Weights of a small transformer language model.
Size: width 512, 4 heads of 128, vocabulary 32000, 71.1M parameters.
Architecture: LayerNorm before each block, learned positions, biases, untied embeddings.
Training: a variant of Muon for these matrices, 12887 steps.
MLP neurons of a small language model. Each row is named by its layer, matrix (down: output weights) and neuron, and shows model dimensions 112-207. Each number is 128 + 24 x the weight over its row's rms, rounded and kept within 0 to 255. Numbers have three digits each.
After each neuron's rows, "fires before" lists the tokens most often just after its 100 highest values on Wikipedia text that the model never trained on. A number after a token or word is its count.

L7.down859:159149102121113130112101138146148119098173116092126158126176138121140155110162143149110111084123092111134090116128122103123145095131152102131154105107122156144109110122125132135107098042149071133143096140145138120122148113136144125121133116108114092149098138120146093096122128148160143174
fires before: "," 18, "." 18, " and" 11, " of" 9, "\n" 4

L7.down1707:082127125121115098141104138128114142106121145146129096138095118126088160148107140128167129150130159117198111131115098108117123132130176159115160092112138121176128127108154149144124118112131134120114120135112155135134144105131101125112170162139114124103139130161112161124135122118159147111
fires before: " |" 25, "\n" 23, "|" 14, " " 4

L3.down911:133119163074151119074107114137128112103115147104098143115100149098090150135118110097131147083094177106134132130145145142132114111096124183080058133152090090094102144106142145153116123166149126085182144070135104132157138142167165129126125131115122133102143123058116110137178113147087129147
fires before: " |" 43, "s" 12

L7.down625:132116181156120137133177129156132128147103168101122172143101165153155136101122151110094140135133136136117139158157171096097127150151133091116161138167145134123164151094117160117185097102140171145099129126119159165118093146118136154130139108138156103093133149122142109102114117124134119119
fires before: " |" 43, "ped" 5, "ed" 4

L7.down562:139101160133104100130107113100138150111109103135126123148093135152131125122096144121155062114112115096078089131145123156143114099125160128097148161154151147165095164149127175128132138113159123126124129123070118126125159116079154148108142117152114136128154147148137140154109143172149065121
fires before: " |" 42, "." 14, ")" 4

L3.down913:146145094101127121109127143108138132144161107113125116097160148132137135126125094115176099106122127147137143157134121091112154139151159155164160128173120107122161123123163155169102115090133112111099075103115096136124114147111107117127157123042116095164157147139111100135114137124117062116
fires before: "\n" 72, "CC" 4

L3.down576:141159086151128139131136057156104115136105128124120123117105161122115142109118131168116143144129115094133140146165141138137146112105095117077170091127130125096103081123148111141120085145147165091157112152105109143127113122119138093158094126156101132139136134175146156151136161154153146128
fires before: "." 30, " and" 10, "," 8, " in" 6, " at" 4

L7.down1075:113131120159119160170106187101140111110075129111149144143136152123109139141112170196130142136104113160146136088123148114126113166120150086118108133131133124077129100123165119138140173126146091121147103120164104139157133115117153131159114121112144096095146114058130132114127115087150118156
fires before: " |" 34, " —" 17, "\n" 13

L3.down663:125122097127097150130139127140101132135130116140088125139208145136125106131109120079153191132129117165135164147102118123093153100131166128115181130145092158105171156126136118076127128129120116127124124145151123160159170140174130160127140106122096142178161108128141178117097128133127110136
fires before: "|" 56, "\n" 7

L3.down1953:113112169155139113119158125161114118092166120108110090130156133144139113133152174152152158109115140128129087111184080139127141099164117119102122127126118109139113130162135128100134127121106103144139117100173126114109138091178151110108082159150142090153141157156105107130120141156090104145
fires before: " |" 50, "," 7, "4" 4, "3" 4

L7.down1517:123095127143124120139116128176152078098115115146156107090120137116136167145093157122138142149108140171073133099125169142128142095160094107102163128115134142149151128080166099122138144125091133123136133116158138137122109104126089141129128103070129121140143126104130091124136144127131142142
fires before: " |" 35, "N" 6, "3" 6, "2" 5, "4" 4

L3.down1206:104129141114116144087108111123151159095106119121143155096136104155100134149160118087140087161110084094101162122106114131106062152137148135151133149156121110131125111128110092155103149128102082093127139144140157129124131162130114116155119129137127108101126125139187125105128106128160147131
fires before: " |" 33, " to" 11, ":" 10, "2)" 8, ")" 6, "-25" 4

L7.down378:127157106148096162121104125098154106123101127104152143133162123132134167129113130133144119093172162191136131152103121105134146157107096071090099124122169083129061135111151126177140088144129155140138143130125095150155113088111146145168145098178113166159127162103129133140104158133130103092
fires before: " |" 48, " first" 5, "." 5

L7.down1619:112130153113130115139161112153122163101143104117156113095110149153115155131094102099116139128094156131108153144114102113144165129135116163121113143122090167143144085117159142182128136109122098176103120150110102159137168161139134151102144150106137124183122131142122131081156113075147103126
fires before: " |" 50

L7.down125:146141133120135163143077127103127159139096110119140167130080101109116137103106119138127147109102106123186187124099156119163114151148128153128160100140119144150142184113111106087144098119172116095162125167100145180154128117110111114137128126102142114067115129157111179096140116137126102069
fires before: " |" 34, " (187" 6, " Candidate" 5, ")" 5, "2)" 4

L3.down1911:144139152130105141132113101045143114114150130113131152168152167110151109115134134101159111142127146143135127142103103115110117166161150144154139124132114157190143140112126130093139147139181131128145114142120143090104090124131152097121100159116111178109104138139121093120132107121154139077
fires before: "," 40, "s" 11, "." 9, " and" 6, " to" 4

L7.down1222:124123113083137130150120140124139132139077108144145131158148144163151115129150134169148161137130170118105110144133125138095153129100124131111119177093143127148152152096089126137108114114172148131128139119159123101125118113116168118127122133127099122121092096117118093150128220139133137119
fires before: "," 38, " he" 7, " and" 5, " to" 5

L3.down1301:113131134178131126138145124146138107129110106122096110136100113131114163154143120124108163170166126156129111145149094149159133139149149150161205115107146159135102165140112130121133130126140152116109056132096104099166109107151137118118149152114149113123138169142091125115102104114159104162
fires before: " |" 70, "\n" 7, " player" 5

L3.down1885:113142155139082154117163133173105149151108150081147149111079126131114135091123176147124136090119100157159122109109114105139108114112135136150197149107119125145131158151185163115107138134132154130102111130150122083146131143123130135127138103147139104126116103099105121160102129119156138123
fires before: "\n" 33, "." 23, " |" 10, " MLB" 4

L3.down1081:165132156176120109156112134126136116131117133116104116121122184143127128176115115165136112140116178098135169116135155160132097087169102132127096119121126117199135137138115114134112127126125132104135076108107154134131114124089135118153111149152118129147139132137121076111128119151103143114
fires before: " |" 29, ":" 12, " first" 5, " second" 4, "\n" 4

L3.down553:117117175167129174140149135137112156140073103153138136145120171154169115108135146140139133115128160142131095133147153189139096150157149111124178149104155103127117122160089124137131151112137104116059083137157158079159119106116128103171094118131126144119126062119151123140185141122118162117
fires before: "," 18, "." 17, ":" 15, " City" 11, " State" 4, " |" 4

L7.down1660:126095138103122149126146116106100086158132119143132126131095167125142108164155115134097096151152129137157101144113104098153128144137144113106135145154161132128105075099125115121175129118112131107086095135132112099108150123130108141101071156068149154088130125129154124161121116102154129138
fires before: " |" 53, " 0" 5, "." 4

L3.down2047:125150137121141125141099113145169167161131162101139166140110141162127131102139135128131176125116115134145114137136119131139132126125155132127109160102140124092163152108142133079106136103119098141157151133152096109160119126168087132093156112116127119125119137152113137175149161118120138121
fires before: "\n" 23, " is" 10, " " 9, ":" 7, " 6–6" 4, " 3" 4

L3.down1234:120158109068103103138132113129124121143149153099136152097171141109148147105123190164135126088123111121132151104156140122112122122122173127151127168124136143171173088126092108095099120134103148146157141088148160102114129154156139107108160148101134159112159138080109110105125126107111143187
fires before: "\n" 56, " of" 4

L7.down42:156176145130178161136111139098139179123115104095143124083185135122120154093128150162147102080142117182105155152132077102125156132123095081115143106125122159137146089160156093102092133102161138134120149107089131151140150103164158143112088120123076110120171138142162098110098160110092134109
fires before: " |" 69, "." 6, "C" 6, "D" 4

L7.down1315:144095101097126117122101151147139126156142122118130110114098145166154092147186151129139124104104087125092116137130112138116120100127123137159133132130128083115126111137149116181117153127100103064158112116156105098145109130099134138117117144110106127108167111139132074082105152095125135201
fires before: "\n" 85

L7.down1430:158137147087123127131116113133106119148162169134145114175132120126141144118148146108126116163099121090139120102139123157165094153148095152159114135134149103141100177108153114148143116140146105154124126142159076138137120113176130143118124138144112110109110176147192133119155099121098068117
fires before: " |" 52, "," 5, " that" 5

L7.down1190:101136140098135148135082104094146138161133131137117181124086130115128163083135157135111139096120162122112120122120066128103145153149126151089079096129104184130122172126094137109123147130172121105133112113126150131106098178149097135139130157096112112099156136121121161132090159158132081116
fires before: " |" 56, "\n" 14, "," 4

L3.down1932:151130134146125170167093141137129137143089164097164082163143089144149104156109102164091119171107146109123123106113120110129133169112125131114164104103113132086104125131088160103134138141151131087160127086115130130136127146137133104137120099175135069080106073114151120198115086084171131127
fires before: " as" 14, ":" 14, " in" 12, " for" 6, " a" 5

L7.down1499:109123114124128111178143092068132125119106105138130107127130102102157119119164142140113138127131128099113123116176113133113143130115128130158121135130143150132142128128147156155138119101091121115123116103103137123145146124171116114139092108167099102145119141149138130125147106141167138084
fires before: " |" 35, " " 26, "." 4

L7.down594:149118118154075124113137140103112168139143129128110072064143125099143137158095169123154118107104114103109151096190081155141111117104151119112121146126127143118151138139117185156177113131187145132125133095155191097153111112169106159096109118120109164107098084088107112133135121134136104133
fires before: " |" 49, " by" 4

L3.down1326:165101139154120129123111120080111139139121155141103105160139163106133123117158088132130139160106107072163105108135110135088135134143105118179124144146113130129119132102163157128104094135134122151150115152107118134118104116117139133131100149093128155131124102134147154091131161137087090128
fires before: "," 41, "s" 13, "." 10, " and" 4

L7.down219:160136146135112162096136116118123090141131133105135122148135152143133137116177108127080145141124131130173149119154161115106111152096156116125111127114164112119108121117184143142105126170102123142151151112095116165150138132104130136169103125138135145111113112106136176107146088137144143125
fires before: " the" 19, " to" 18, " a" 8, " that" 8, " by" 4, " his" 4

L3.down922:115097137124087133161179112120135143108147125107134132118129125111116181123142139152093129157146120146155108181117123145149144143076134095136099125114147089086081128111145102182127182116119118122119126150125152078120168082149121118130127140143108127097124104149137136115147118103131182120
fires before: " |" 46, ":" 8, " (" 5, "," 4

L3.down1141:129140114095108103095118116165129134088141141117117151150163140128161105103098163134143074152134131094168126164088128171110075133127173134114111085142094104145110096131109125173128121125144179115125104154188086136115160120120125083133126128154133098127152137133134131126127105161102125110
fires before: "\n" 41, "---|---|---|---|" 38, " |" 4

L3.down1293:091119114113112130123097136142163118126145124129167155146149134120136109075128159146118161154148148119135113098102119095141149157135102109166117130068110117096091097122125097120129153153153141094156136112135138168128166118140148141125145127149136083156123124091115114143092171133149148130
fires before: " |" 30, " a" 16, " an" 8, ":" 6, "==" 5

L7.down300:120117081119153115106122127130119142115110118153118121172157110125172132101136102100101130116151167147181137150116136164125123147112145115124112096142139106158141107113147133119123108094134115091163113133115085142118125100098114095097120144107134137116155136120108116174123127141114148086
fires before: " the" 22, "," 20, " he" 5, " a" 5

L3.down92:125094151127125144138131112158167100134119134144131083135130147118161132113140126142127111097159173182111098167169121148102103131194110080151191156154123108111149132135137129104136147115134113166084080110137145117123157057134154109122127137124135123179124117152084127118118142123147112125
fires before: " |" 74, "\n" 5, ";" 4, ",000" 4

L7.down917:123150154128151135180108121163122112128086130130141133109106135150111117132143114138127185133162115142112158074172125142111113103125125144122136158114077146136116125113160128141120113160157108163136126131102111154126095120095115135161103107080126129152113095117134139119127100162110152149
fires before: " to" 28, " in" 11, " as" 9, " by" 8, "ing" 7

L3.down694:132094097092140111037161161086157072101095165142105156145122150138144141125118154185148136074116137132166125142122105088095118127158150129165127135136139140137135125146141107095155109095182138048106128136097109123129177156113138084166146131071101103159116123115126118116109119125104144196
fires before: "---|---|---|---|" 26, "\n" 22, " life" 10, "ed" 8, "==" 7

L7.down1943:133114085107119132116147158054106131083126085108123149136090131134141143165115137125087166084116088164141147115160166130113119137139123113150125090116126136125119147100117109162166127113128151169090138137135102081128119093161126137130118102110101101115107092144176128142143125127128103105
fires before: "\n" 41, "." 7, "|" 5, " Blue" 4, "," 4

L7.down526:116117149140164144097082121128097143129130148133180143103109119155149143127145149104108162143087121151151111115094147162132125117124151133130141167114111177150134120120101138140132116114128087126102120136176172139151126122117176152116159117152143151112147114141129123087170100123140093148
fires before: " |" 42, "---|---|---|---|" 10, "|" 5

L7.down976:139137172167168116088131101166102132120172103124155146135120146164146138112136123142119135177115089085135129115113110157075086185108128140127122175139155114070197111131136140112134142129138156119092136090156098114178171131144109114152144131134156117137168095084144098105131115118106138122
fires before: " |" 36, ":" 17, "s" 12, " in" 4

L3.down1159:095152170131108145101151129118124131132125122195124110136097122108174205118109106149123155151113154121137074141148099142117103157136144147155138085147138101138095107113107144126109190100142105165128105164106161123157107093128162135099145118142117129174113172112144096128105136171150111131
fires before: " |" 41, "," 6, "\n" 6, " m" 5, ";" 5, " " 5

L3.down1132:121109102131176098128120128117124156141165130124136123145160133061114113127113117091105130154077152080127099137133132091099098100131145129081109123151084124153144175086139131137111136109124116153116134120095140132116109152121152143129147119159140152123100122130158132124138154143169103121
fires before: " |" 52, "," 4

L7.down607:134119113076128116109115124143106095136127175108161117128154183131119101115088160176129165105138133146133143138082085102153141075126091131138128119153170089126122144108112145152119175118106183111144133085114121223138116140135127098119156141113139115124146111127114142160115135131064150127
fires before: " of" 50, "s" 6

L7.down538:117103089117153139135130122183159133120133144109117118084118157136161159116123103116142129138132114145120141121148119113101192140126114134132165078146155173149093110132099143129091124156120126149145149150109127137174143136096107124165121114117137162141112148112131103109110114167160120103
fires before: "." 18, "," 16, " in" 12, " and" 10, " of" 4

L3.down1967:108115153106147159123110114100116099150159097138137113139087089165091146121096120159112121117171116109142139148082146130148126137136088132114124152100133096138136110113134118115141117121127117154117121114128182086142087114110087160150083171118095114141091127127142112113119117123158148072
fires before: " |" 68, ":" 8, " in" 7

L3.down1035:138094106135140133112110135201125117118112139119104105149118133102099118143102128135117107108101124166106118153105185116147145116144142116081099148102154097147119129097144120129135107107173136129171145164162127149149098112125139116137140154139181097116133097141197128137165129152110112114
fires before: " |" 29, "2" 7, "00" 7, ";" 5, "50" 4, " \"" 4

L7.down871:148139114147093160127139109099169148138140060126147143166129139176111099121096126113130136109125129102158168087150106149092100123184155113135129111156128112139133176119153183120135140109089063113127104151124069153114105103119141077141172120145134134115119115101154113133119167082109169136
fires before: " |" 36, "|" 11, "|---|" 6